config.yaml
d_mlp: 640
vocab_size: 2011
attn_scale: 0.177
beta1: 0.93
seq_len: 2048
dataset: "wikipedia_en"
MLP neurons of a small language model. Each row is named by its layer, matrix (down: output weights) and neuron, and shows model dimensions 0-159. Each number is 128 + 24 x the weight over its row's rms, rounded and kept within 0 to 255. Numbers have three digits each.
A block is one neuron, or neurons of one layer that tend to fire together. After each block is what it responds to, as a language model described it from the Wikipedia text at the highest values.

L7.down14:122134166148136107135148176088121127130115132168170105090154150132111133163125135140110167113093122104090149115113179086110098146147110148144126096102146154115094125157117109132129110142093150100116124140114099151127131142112192146170124134092088127127127107136156186137099105115094172124131124144132110112113120120117166199168108177147127129148099117103099130126123164136140155109141150129116104139137124147141115139117160106132100107070098102107131124155145139112083105091131116
L7.down66:194073079137129092103070149099169155107140174118128148123160145129124111104159111108111133163160116092126141126118148170140161110134143111103168103129114132105173116138122145099136126126141145127136118136124121109129149081099095103138105107173112129112138148116118141128101100123116142097137095129098083160146121111109154091099159172178128156103130133112110100119167103117138155091153164089123135149148123135168127135114107134172111163156134136118115161128142108098150124114147132
L7.down68:164140126142117136114115161133142123153106107141145099141141130114122175117140105146098131089093137116122123136105119142118132147175141121087141131109102102124126135147185127113157101158125140145113077155114112207113120111118164133122126125079146109131157113145092135116162119142063106130149104119098125139122109193158124115166099145168124088078106142155130144160135096159096138175116150150100100125140135127158123137094138091128107133122150116081150164142157146114134136096140112
L7.down114:110117117095195133106133150115113142133119145138121167115096113107116116136137114132133153172106171149103143086097134076135123120133126143157117139150121109130120130124120069145095104122127107111148144169108174107109136118125156121105102119131129097095122176133141116134113144163153160114113153147165128098142179150104088110134130125142088123109142177134108109156115120102126088098159107166139159174176129117104173180121127133106143131135104150114117133133064155097138094139115154
L7.down367:121132132123109163158066132164101105132149145163117114147116100132153126149162109149125142116132122166135134093135144095095101124076158142134076128115126100140148123130102099165111125150126118162186136115099132127114131139118124118132151123083117129161153138174133144107160140119108161150118154097168110121163088102093096106135163128070121135103182130134136170194111140079127136106104149156128103127135139119084158111145159141138115123105141121167098117102123120132095154110112118
L7.down408:157099127105123132170130142076089100100145125148163131125194148131113131086134111143157138137129137079117085121087062146136112117079116141138163143130188144104136125176110113105117110140121138135137153136151121141116096125115127137115152122126146129155115154121142132084140164148154128104110090117119115091149131159139128121127167133153139117122083141102070150101119138150130146144117113132095147101171123140179090110111143147104145126128139137106131073127116106117133131162180166
L7.down489:173140131130142115112104194129097116122151176155114121148121106137078128176142149118070110131135102089098145130120116136129116143127184119127138169092177095142172098083150130137149158160150120135121167141098104117142134134132110139131114092159117151136092140154136148176085106123117162129155104107134129141101094103124142170166108137157116149126157092123099122157121143105089113108122117136091151114127137125157148119135111122148106116123097124106164138110098131095169094155104116
L7.down574:170117143094165126172130138151110131092111191097120096122136158109134125119155078160095141165133156128144158144097130123146129114115140146094127174119137137083117103141108108116128130101150127135143092127137146120141131102117117084130130127128169129132113128133147115083122154097162207127145137128127094107141105130119157124154103141120106117116151153105067106129131138137165170123149131136102137161158123111125115163092148128126111138114151115095122126118120137050135101176102179
Description: Fires on the article "a", mostly after prepositions like from, with, through, in ("from a junction"), and weakly on number words such as two or four.

L9.down3:125136097119156116096115141102124121113100138137107110115141108149134105076137150131142156085184173129176133155139099158135158117124129141134090136148099122125133145135108181113105119116114118136132111141129111100116152163104119162142113121146075142156160189100140089115098119123155128145085118155153110137146136113126146141080100148168113108166129160117118134105069135128094134152092129140109136147149164104124081131121113094130135170115139080151134123155180107071135127108134135
L9.down45:128134080099155177133146116125117117099156132162133177140105119121146115147101148131084100092161104077127129124132131136165099109132111146098108076164134146111119118115141132114137152106154161091121125110118157097097112111137113116123120148179146122137143137126169164114117124109175177139107143102147118137131167107169126155140146181099130124158114065092173117131132164121122126119162113126145156100105114118157130129110104087120146170126102125119145148112128135143104126140055119
L9.down89:144116114154123121058107145123125158081094124102117133141127156121118143149145105093086150141108161102142135117137125139107099135162082094168140123133102140152161166130136203121133144106165118086116135139145119105124144170108123123159168163135122119165120097117140129123141105092112154076103125091086137102144093132125153165099132096152146148158158098108110133123107135095113115155150121143141122120130130151156111128132121146133129105106101108139118115133151113193127105167164179
L9.down93:138150101130108070126129134122121187149080115135103120146128166138189110162143114154135099126130143132140138119166132121152103103122180089171169108123127158139148152078108125096136096150149138125136123097134124142159135130133124097121114163147129118136135136098121108106171130126132124106145125116108086085165083204125112156090116160093087148139088100150111098136129117124135137139138125116144163131135123190156121135102082134113117160095117162130121127134109140115111087132128114
L9.down188:106135089150130163121163161120113132121154138159130103188110118116117124084127145155119135107119177139078156130129126109108111138148160121126156122099113164127105126100113156111107095076194189116125144125149163142123133123091127128148126109103131115155135148132119125073143135149119129095104136076127181146163125151135123141138179082117134105149093154139105145119094133112127104159157110127147147070103144183121109127153123133133091122109115150099118119092118094117148146131128140
L9.down205:176058103118135138105142125142142116144118145154139114145137085137110153118161143137117104142109141083176084116115082115115136111107172113100145150153120126100146185126154096110125136122152154138139121115124139117150082123102158153076159098093091153111123147121148123127124143151079109100126107103139135084154099109133113145146094158133148153170121133143106142108131120111116156068139148126132116123116199164119131101116122093120125161108147129116132164142151125142113179114140127
L9.down541:123107101114133134052092121090168137082136149149139128107108108117181130133153182096091142141093094115129124081148160132158140085118126142126107107105096144120112124176142137120126131104111137130135137129153132152107158162113155119121125097156138151143133129109162117099135182103137109136108096125154166192108139137129154132138141124104152126096107132120124135110137111124097107122121125121130080177187125168095128164124124094107121141144128090127101173114149143138125132141179133
L9.down550:210143095144151146120146147131125134096107112145121108107092154125120116165144123178117108141102086115114127093141110125117192127113140143148130118143133151092103147136121101144129108099142175128120108156120131129127106147133134112055132144171159085157164167101151114116136155085149144113127149118130076100133070108134096122095132171113080131140132147148154119116135112116095115139119154170161116156139117134146118143109138123125120152169151137074142109109135133134147108111098125
Description: Fires on a clause's subject pronoun or modal right before its verb, e.g. they, you, we, who, he, also, may, could.

L2.down400:145100107130097144102186106154064121145159153136113129096148171145121139139114154083126136115139121137109153084118117087103140150094142126146195158126138188154115121125097116128124125149156110170177129150138108139092132096154104182131139135157101131139100127087116130142106140085134110085133093131117127120144091119143158113123157128139169089126131128150160127137140086156101113125133146113160110131149104160122118100138111113166130139158152132094085153150111133141131110133148094
Description: Prepositions and conjunctions that open a following phrase, often after a verb like named or established, such as after, during, of, from.

L7.down9:162114168114092145118085153153052092139121115162156147118106151120094138141091108115152169080107136118126137138108132130122110168077122122085145132129139191165101118110164104155144116089108141124121109122172118116134110110116159164103103134118137150133129163174119149175143120153114085109119119130127113149129134132121132124141173158156113125146083136147130108089139133107126100114143126116148116143141164155121108133133140113152118127168076147130163103136130134093172121132081147
L7.down22:140100155143109140097183168124113085146115125103119122117105147115131119168139117142107125093148144133104152116116146120121140117152157124107134107135106088106103088111134101119082107087086120110127142107084132152080123115170139147112123158125122163114104113169107119144162184094148134105132143169139127142157143138119120120135156151191117119134134150096125115093136101125136059174138117150126148181121191120144137149117149113118094114152124136102120129157137177135160114108131103
L7.down143:152107154095133156100124126094139124133165220123107150147149129076161138145150127154128144127157140096127143147153136178122112143109149135109128122112122094096098121122116115134136130100127151188099135116126139090138100123108143177121110144111095126103097143119095128146116140146093116121126124115102138156137159159110107139112121063118106150165104149075126064110167122125104128142176089143125122153119146125142100100142132178123164137153179139142148102143114137130103116124132133
L7.down153:151154127105113169157162166142099126113153106115131131133144119163128114115167122117156119109093181129130171105119107119102082086111118139122145085163137130129146135134170099166135146134129155091132120124151137160135106120121130131114132112151126139144093155148109096137133117113149115136131158127142126098103160136129172141090131130104079102095094132166103125125172113141153096084128129122119154145073094154161113088103101137168137090090210135109133148169131114140105137126145148
L7.down355:189112099102137145163113129124155142127164131120124134145187110152132131129135115097119126126096147158098179133110113082178110102087078109111132139173073123126098094170142135137107097097112122139112112118136180110155156140098154113162126117104115124125140131168115144086117125107127141139163129130067149140149137092149137097111127126099104101083154136127099143131166144122149103128124107139103151138142148102098119141145152140142114151145110104162167121142126196123137126129113107
L7.down357:154128144129102117151091121123128100133063125112115183149102115129125135077197121082164131102127119132106142089110113137161087145082125131138122097110112127141173139104144144129155139116134122149144137136149151140132151100124127149124122108138091110130164116111174167106146093125142157146138080158107108147128103109125136124137117122089113147130154145178135138101112109089108111148070156125110124143188177136164133127150119105133145100147109081152129086125098130143129124169147138
L7.down412:129133165114105148063129136166100138138122144155123092139105146089099118150142143152138108080119096104112127130114111141114144093142133120136072155167090157160122118133121039144132144169089110103159124142147131143145152118160104112139115185114159146141163148131116141131138125126155141114141152125161105120132115165150151123115172149100116136132121146135124107115133162138137108122127120111148119158151085176089125099113124105116097091130146138142127126150090173105114095082106165
L7.down545:141132112129126121145140151115106177174105186159116145168169118070099148149111127129108139131166100118087149133131168127148149165132120162112103109121150123137140132152138078121147127083076139125110144105098107140074105111105164124141156138104148139146117147111123104178080098105129117124147120122160104132164123162130112131107114104121133138119118123121160071132131148122119106158126112171143092129125155124068117086108127151127084125157130151101148119136166108100144154141151124
Description: Opening word piece of multi-piece words, mostly "in" as in instances, institutions, individual, influenced; also standalone "of", "that", "in".

L9.down0:130113114133118125126153132162145102156137096142098111105161157141128114149164130086166087106160132122138136154136134153109130130093104114148111102106089167123095122133149155117108130137068154149130118118168162105099120090116123116110180156138130103128131118144153096127134157117114131100118074086082121171140167141174134161135148151150092106103142107118117093106143118163145173162122118151157082143119152128145155114134130150114121114133120097132106139179102174073143113135101129
L9.down7:151113135121096104125100168100130143122160048123116113082118117196123110111126103140140138104108111147128103102088097119134086118129140135121136135153087114128168122121145095114112143143119168125168104144149132157133132127101136202123165139089104142123129144132110109104136146120130141136116131103130137178067114135090161144130141135127140130115088095128104135106144137129147119122136090128118146115181133158157149113093143132146173074152164149133156188133149113126121136136136150
L9.down123:147104129113160139084122116095126153104148111112162174130134127107139126113083091095085161128166105162178129145109123118169141089141107111125097104098050156116110117143121138114151129112136167131101104143120130125158155140116128107123150141144139136136169154086146106096117102147158142134108148138145142137123135167145129109137105134121106143138112101132116152115170114164129105127154150151087105116149129180144103169142134137144112121113098137081160103124166147145098164099110069
L9.down238:122082096159110142106140126143133168154166108115134150102122113125101114126119129157060136117138122114115124179129150152154112159102063153165113092163103114153097132156130111137136128107143133136112144100152139076142112105130165159116079131156120132073173127114142119083132164115141137140095131143152096124089108138117132145129142087139084091156131146151123131158136128126118157145125117102089165116146129076096139173084099131141133149130160114146141158129126142156137114152118148
L9.down474:110133131122124119112146127098097161104129112111132115151145163123114112163150098111087105106136148086112108091100160182157149117165091145102125089133168145150126119143114116142117097111149115114091165140136127111130148151138157174156143174140095062109146113120119099119110126121137122152098123138180125148161116103073160138150114167095145144176169108120118170113118110139177125133156114099150092157147123129110104138113104116114147120118094152149097151114127124144166088147124115
L9.down520:106172132166156121102086140126107138157127114149080159141132129122097114144211104190127103084114161119110143159093151099107130133137105104102091139151129137142140108153114147131098125083147132122098168150088113094089136116119116136143093128145141130113126137107145117144147151126132138145175130150146124139130147101134144146173156114116095099116099165102102094127148161158089131154139150136141147100155157152129127123092111121136139064099108117115118138175126114147146109112108095
L9.down565:129124146128114148140136164115126175120114161119122164124171158123145135154160132122120146109177109057152119135156155129136150135103124096102117144124144100119114121111133124148120125121085098072115121114154123120120104089079114123140120111135107111073129140136113101124184149114168177151133124180072149139096113097118127117111112140180143105133156161161099075148144135170126121144098141106155143121132106074116132139113130111144118175148122135127142109147122107112147103157090103
L9.down570:121193148137102071106142139130151196109109164099127115097146118126148155143141151152137126096128103127075165108111126117108125129106112103131121119082109133142122156104133108084096064147100158125135180122160146117114107141130121149155128176126089109092142123087176156122176152155105126111160104139126142127125150109127157123158125128131153132094119132155154108086082146127126134093117145159156160113122118120117114178134114111169117134107139146120109122151144124152105106103128117
Description: Opening pieces of split words, mostly "in"/"In" as in institutions, Independent, initially, plus others like or(biting), g(overn), ag(riculture).

L2.down42:117119120105117127064154136117134168131162198146127137119176136148119102120129111090121103139119144165090116116150145109125172145162130060150120092123126133118116103106130094157110128121111148093114134103108174137109164154187096118128115138117083110097069184091109128105171146151130138140115147146122128166095110115127118134139127139118154149130151127079142125091132156155113138141133174145133114129087138159092116151128124122140138136123084138094127137121118130113161108150153129
Description: Split-word pieces containing p or m, such as Oly+mp+ic, es+p+ecially, comp+onents and m+unicipality, plus infobox bullet dashes and coordinate prime marks.

L2.down8:125103161150086151133156145097162139090145135140065112107139171094079135136121127144097156135109098119072125094142173141165134157135147104116160159144134128127137127143128171126131119132153149095124142124125120124097133128117121105125086178106121112112160135105100142111127116153110149121136093137124092176140112083086106104138106131151134145094114166140099126156155096132095157170137125108129132127155147161136158121153153123153116137160091154087135156101094096166163159108119113
Description: Number words, digits and quantifiers placed right before a counted noun or unit, such as one year, many years, $5 million, several decades; also closing parentheses after abbreviations, as in (TAACOM).

L7.down6:131145082123098121109145120144131124133104157142139117120118160096154127074150130163125110125144115062115110146104055148148126091149051122127132108104103133128155134140160111118094115140110139122130100169128121163124122096158156129111158150137120113121175123124137099127145138127131165118113148152107123113148107112073121122154139136075132130139141123166164140092135143134137142152137165097151141111138116154157108124077116099102083168152135145135126180106133153131106106171141170
L7.down79:140113132134129133167112116142111080130120169116122124134119170124132127124106133161097131094124129110130110154121191108125124154100131156131167140133156158107129112149165127111125145114123179149147164121117071113109100164120153141091157112136088126154137118166115107124182149119103108189107085153114138135109110140068127120133123127131139145124095179172113104106150140107159153113122112093083108117118104151115149132123085146162150171078132111130175134084128124148119115138121150
L7.down80:126148128090139123146148143164115107184094108091130094132147174105128133122138130149138114151096183108111103135123074129146118148119149128112114097110123125144133123126180152121093143074149115138101104083143135140145112132159121128161130116140156134125166116119132113137152177122135177110111101120116158155086091161095137117155148128078143110089128123079165143152168136146132124148166152139148141160153133141139082111109095111105126162144107143127141100086084133155132094099113116
L7.down159:133148117122146123125112147128139114147088141115113138089152159127122141102137108158128188117095135147157120171127110141143187116136139171127121091105132144144106136186140155121167105125120138120138101142166111140129072094158150145148142100176154135099093106125171113092104088112122102100163129088108127125178123109085114140124147196116129121138131132127134156126165139166140100137103167107139120141159138099140127137147117111131090067148107120110139091116138120146109101124095107
L7.down265:143151083127136094135126118169128140164092156157147111107111107113096125085137127165154128108143122096134155142158082082131123119119137143122160090120134133140114155078127150133113116103118146117167093171170125145110126116171130144145113138109122152111159150172109144113196135142078123122142145128104090150137132141120132102102126134108101111117129128126113092121116137153129149118111143130141135115163163155145075116064151119133090189142171129127137157083132107120120087167136123
L7.down303:116070141097126143175108184129122099098075055123120144111155148136077122153146123139148100092156090118140107135125095142118120109150134141100111143154102089159143129120160170161087090135106111161155132111119136148124162120134143150090152183089147131130137154159138139151157129152127126154107134141141108115107120133098141149126110143119139160168098092101096145119100157164158147134099139159159105107117129148139115118119118115111142111156139133105088128103121107141112124180119138
L7.down338:148166143153086107137087112156130122150139117110144094149127116110128186112118153154148122095158165136124124114140087120117111104123164128120173109105128111130119132108097147113094116156110132107126110133150166143153154108146125166150142124095116128096145114143145129116180191088079168159125097125128098147109117131141129075123119130118113129095162122156138150104135133155119128127112152087145156104124133139149103098123123050145091168158118135132086166118165124097169152129116111
L7.down486:170099134120161102056122099133152170110177169141123109126079122130144110139094176143108148122165113082122140129140150117136131157105158127104152124157139131138153120075095147111138122122099151111127105124146158107148136165136131116122140082198091112092170124153118128141122115103121126143110163136149118133125131121141131118104144137107104139136116121100136082134132154141116108141131090158109168159084138139162112085107101108139128111120111128157132176142124078132115191126131127
Description: Sentence subjects just before their verb, such as It, it, which, who, that and, and final pieces of subject nouns, e.g. "It was", "projec-t was".

L2.down167:186149150119124111115133114137115116166131117140095116138116141136146143106137138166121089070118100141121146091143135133121110110107154121141152103123119162101146139130157138153173158130134107116059120100141114149147101135147077116186137124151091167124113095164138089160119105127142090135131166126132085117120135130118143094122125151104171121134135118147167138119113084132100104164158100087116122106146114141162153122080103139155113180125100112156144129180129118140120116180129104
Description: Fires on pronouns and relative words opening a new clause as its subject, usually right before a verb, such as which, who, It, This, There (e.g. "which took over", "This gene is").

L7.down32:165145124126136107156108132089193076096104140112105135093138112151152056116123115138166089140123090074147121131163135160159174138142142102139108156106089125128139081149158113109133135153112145160124099120091102184139149089125135124104131142134142114119140140108132152120149135113134099107075119160096111121116154120125095152143145104164108096168111117130140127161101107129143128145114163146099148122135139133145140125163138145142096140160115108114118140129089112143149161179154112
L7.down33:119110095137161172107130137132122126122134089129114127142131154157150142186131108138159108166118125107121144157210116158141138135104131140138086125111127123139112144085189153150155137105126145184163117159171144131125118110132132130177109133146132128107113119102112106118120138107093143117167127114110126129125139122150137164111140113132094112112152055176132115126150141142095122126136054118105152104092136088074101112092107120101125113144157116115129138114103121127151128167101117
L7.down98:123150102099104098123150160078146107136167117108136105101121178124106087152099121159097118149184120132118058145131115144138110114125136148109156130103131159130097130108125162129106089184146144099149136126112140125149121131121180141148147108100149122095106155136141085111135137141104134107142131119141164131164120145115165114108075143154152108194100123109154099135152136152126159171132087164145128145102121108073113139116126107100090118135129132134139125160159091128141118156122138
L7.down151:143113106093117119132146145095124114153138117113104153126189130132126107092163136083107127119081143079133134133136136111169154143101098098123181111147151138137102116151155106126136129164176135141108123121103137128104096159117130117093124127140140112113136140108139151132151118138112175106136101168159104109152118073161095128114134138111163148110119098116122137136132119063123189184121104127131099138162089104166137184103158135138121146120118099114150157135095152085093129136136132
L7.down283:111157107112149148144138123097143145127131173119140114110105181099124130155124116144097111199101161160148111100105123094154122131121125150092118125107135121140106111147184153136145134086121134154143122083126143126136170209102109112181176078115113103115130134124130129117115118102096144145115136145129157128149106129178118128122090086108092130072117128149153131113130143108152157122121130158136134102086122127138150109142113138148111122126131109072154116130141097112174110115095152
L7.down425:135139165144148129122155128123120167134130150153166174145071140127127110113132102124148121103123091103095088086145149098128117093107184159099134093143141138120123083125113097136126125147142108100097104096100091111128134148126134105131132088107147117144130170132075108110138141139136082111083117116154160104149153160078161165140153135170121125138137113158135107120092107128120122156133131114132144153123159176139151137111134119160129149097130101116157117156123146174074176152110115
L7.down569:120133171117125119087102139118134134127148149079151140088115177128171084160089123150154145087136122163143140154149142145144139105170136135121106057118110190139085142122169156132116129120126101137146109111143138176149122119081140128119098112123127126127126101124107131116131116166138120105129139161108117140158100163130153107143100135136146116131118130151125169108153131154124130106107147114125140134131123150131063142151088093148098096165128102137102152123121138100061140178111165
L7.down632:147135141087138097144141168102119111143136083128146147087111147117124135147190114137175126090133138103099121164142129131126125162141127114101133119111139127119135103121182128135127117130138111117143123116148100127119169130128154160168154135153071151112124140127120108154172140078121135106130067090117135140132113143086110119116070132158136106127150110101126160129172117098112156098173113108105108137093108171148140126141092087164088116133111148134126151180158179120140139112100118
Description: Fires on the token right after a number: the table bar after vote percentages in election results, or the start of a unit or noun (m in mm/mile/males, sp in speakers, sec in seconds).

L9.down4:103075142082110129120119121134144121123164147172100109136106134093127106094139145085151075121140156112114169148120101093132130101146151087186128153083086143185126110122148122124137122108097107119127159122136152072161144117114137124180104091143095098162137132131100153084143148147121150157091125115130111162112107101104117143134123143148123127139141129107120137114122119105151162131117163137106086145154129161134101141152118126159121102160156152186140152112104152132156127147125159
L9.down16:124112111094113111125134094127119110115123106080098135119141131127137138135115157109130176137138113086130104150125131189136109127152108167145062165120113087079128108151144147104148114140122175143131130127140143160130141117127144104108112096118148138117133111133144107131098113095136124154140172112125081141074121127160104121111100120156158109137133164092145118156173155099129133151173110146105119095156077146124187144101164143109115089183127160137134156120131118141144184145124126
L9.down84:097135123111142101121092101134140110120122132164087131114123125146132105116100120142126132155138136130125101096166170145107152156140083160129126172153110128127140149120149152083148113180124114119104121123132124106114145157136137102125116077127129104146153092105134151120078152151148145134168137099117094141096134107081149143186120138100142168136114149155108071129087118134150110127167103152155114151127129135079099135164100116180159132167128080112088138118131114165125117118182125
L9.down129:135097111153148155131118073140126108111108134161161178135118162170103100125107170100114109123139143115107095132128122144135114127149145145125150106139087153104125112122142072090154107155116135132107155076156125115154125149139158114147107098142180171126096112149162155140144151138104114114115084162129184087138143161152126139140089131158147126116103124158113147112135158108126114081148105122119125138145121086138107126100146132155145183126146102090121110124086088153117087116099141
L9.down258:134105171133112139103098121137200135124126096103106128110114098096082144128103128100115131090128106102122140143096166105148131121141142125096119125162165062150151074133146137142140154127154091139126119155116123136114116136140107151132129142151106115134132127147130155132133188079131136129130105162190135100139119075115129146134137119127120113165128130151140083131166141133114132146079093108127107143122119107105163115142131083132133148169195133135129103144151140085141183136151111
L9.down440:113163165166156140137109087135167086112177134112083138128126115145129089089108138140144125135179154130149133136144147129128062095138102126138150126119147142096148126143128135133100088129090130113116111138133130082124096143115074139130155161145149111113103131103143119139153127145159099139123129161139130133085108105170152122143149107101104160078098115115113127109163147128122152110112123123087134118109164133107139137146161123121189144144162141192099086137143107131076156128145139
L9.down498:129156141122114127170133147119134155089178152111117141094123148094120159129154125137113148106119113086106124110142115133107154134115109146152096114121153180110136097106110115125181097125168101127097109094132133130071114142097108133126175103111148105129163095114104133121142115085150130161077128129162081107095135148126076140194139075129138125156092163121139147131129156148125158148141128138169116130135119174150118164152149126147101133134097084101125139124157101120122130161145123
L9.down622:132150175111131103157128133164150135112120194119094131130128151063153172112122123128071120106158138110121135145130095144127095075175114156130149142123160140099107143135146126116114117118104100150154113103121123126107089141099102109127177142144127148141115142140096099092127134138082117134122102152122123176093172157178098122119105139113122123162120158123125135144122111158118133141112137112141125123093113145091152136123180151138092139074158108141160122165152091151129141104098102
Description: Single or two-letter lowercase word pieces opening or splitting a word after a capital, digit or punctuation, e.g. e.g., a.m., 2nd, Est(onia), (nl).

L9.down8:135170173135107121126115125154133156120129048124107095136165094131106156061113133102141139163134135122131106127113134086091146066090158105100151131122120133155148142119108072140114074096116118125155127132133148172135135153142108137129135143099157134088163133136169186136103099098133123162159142117121117121146158118116130109126152116088116122137115111095123132134136144093175120127131121163107110118131153139146144155160126184137167113119104100146098110141153116143154140151132122
L9.down195:116146144085173113178111139154120131145129158127132114096152130122122131103129132136055136153105153130109154129099092120146126131133133153108115170165130127082125100113142102138165151131102166110122108185114155113131109112132098124146132199121125088124160123099126082134101156074099158153173105137123129143122115125148110099121131132113156160135104171098129143121162152144146157104145123118125103111143105110099124129145106109121147185147164163129086129122118118103141103121074117
L9.down246:125131115116133130145094132128087130115169146143165160150128157108148136133165076130096140105162126108127117125100112148165108109118115125105112163127168119106122071124127141137141083147152128130106136087097142133115126168137122131130143132104123161106155154112177184140110134109137122154114086162103142114137160119154090108168087126146109118186079073147147128124087101125167115093139124143118166164139142149141130118096121124129158156108131144077141107137104134116159095151159095
L9.down263:114141113157097173128120176146134173133060127101107109135113149152094132125157110159121111105156126090111129142116159106154127190157137131140144122145136114121133084097101094148135096081146177143117117158126123098110125107143100095145120130120140103139086097158108130155131131144125186149155128131111143125144102104106137076115092087116143141137156142147127134119121142117088128138143132105114161071145165120134159170146126101131148103095104129180145148140126167140105129150122107
L9.down393:082115133152105081169123110124108144120194129152114092141128150112138151106103101123163044122166119141116123118136121141159095145125124128114135152136124143129113130121110111126178142121139149147116121112096177097137115136156159138148130122164159073103129123124126087132133163100125155116109152107134146128110125095096155139128116118079103134150120156136164139125071157082114141159104129164129124146127131110163121104122170133173104145114112101114129111092140109184144114139097160
L9.down443:095159141095120123139119138148101144142146130134135157151162139119122113097111072162142152115122172118087085096148076123161148135145104132136175114155147135113125136151163117152144109144120123081095079121155109152124154139100143115096111123086173069119107118148108128119134102132152134116141125113117111093134128151126152154136106116125118127158147158101117099112106146145153067139112134147097152184140103097174113149129174113145147084138105141136157114124086137154088146146137144
L9.down449:129092137151101105209145128134091130126117173140150143111192127104094129078135113146114161124143138059126136125108089095141126168126135143123203124163141139126138150139099113115128152095103128126089127122132141129134133137107134111132119140120166164133152182129105142133163142118166127122134135120121122143107110157117114110129150124105107129152150083149121121123149134137135145104114089106122098171136161132160122146084107134126133141084095133105141082135077103076133117145107155
L9.down566:151153168123140140166123119147140136113089156136075119088107129099106125097127118112082130175120117145114122129101149148150099108148178153116169097088155145096100131124083078125169115117140101098134145133123122116091157088168113169149135117120146117119082141142144136098185153113138142090175157121133105125181126124107148163173133114135125164115138098084108100118156136124104100148115156134118134136135120111120135150120130136110140139077068147126146144149141134114124126148120144
Description: Fires on the article "a" mid-sentence after verbs or prepositions like as, is, was, with, opening a noun phrase, e.g. "as a means", "became a social center", "a major star".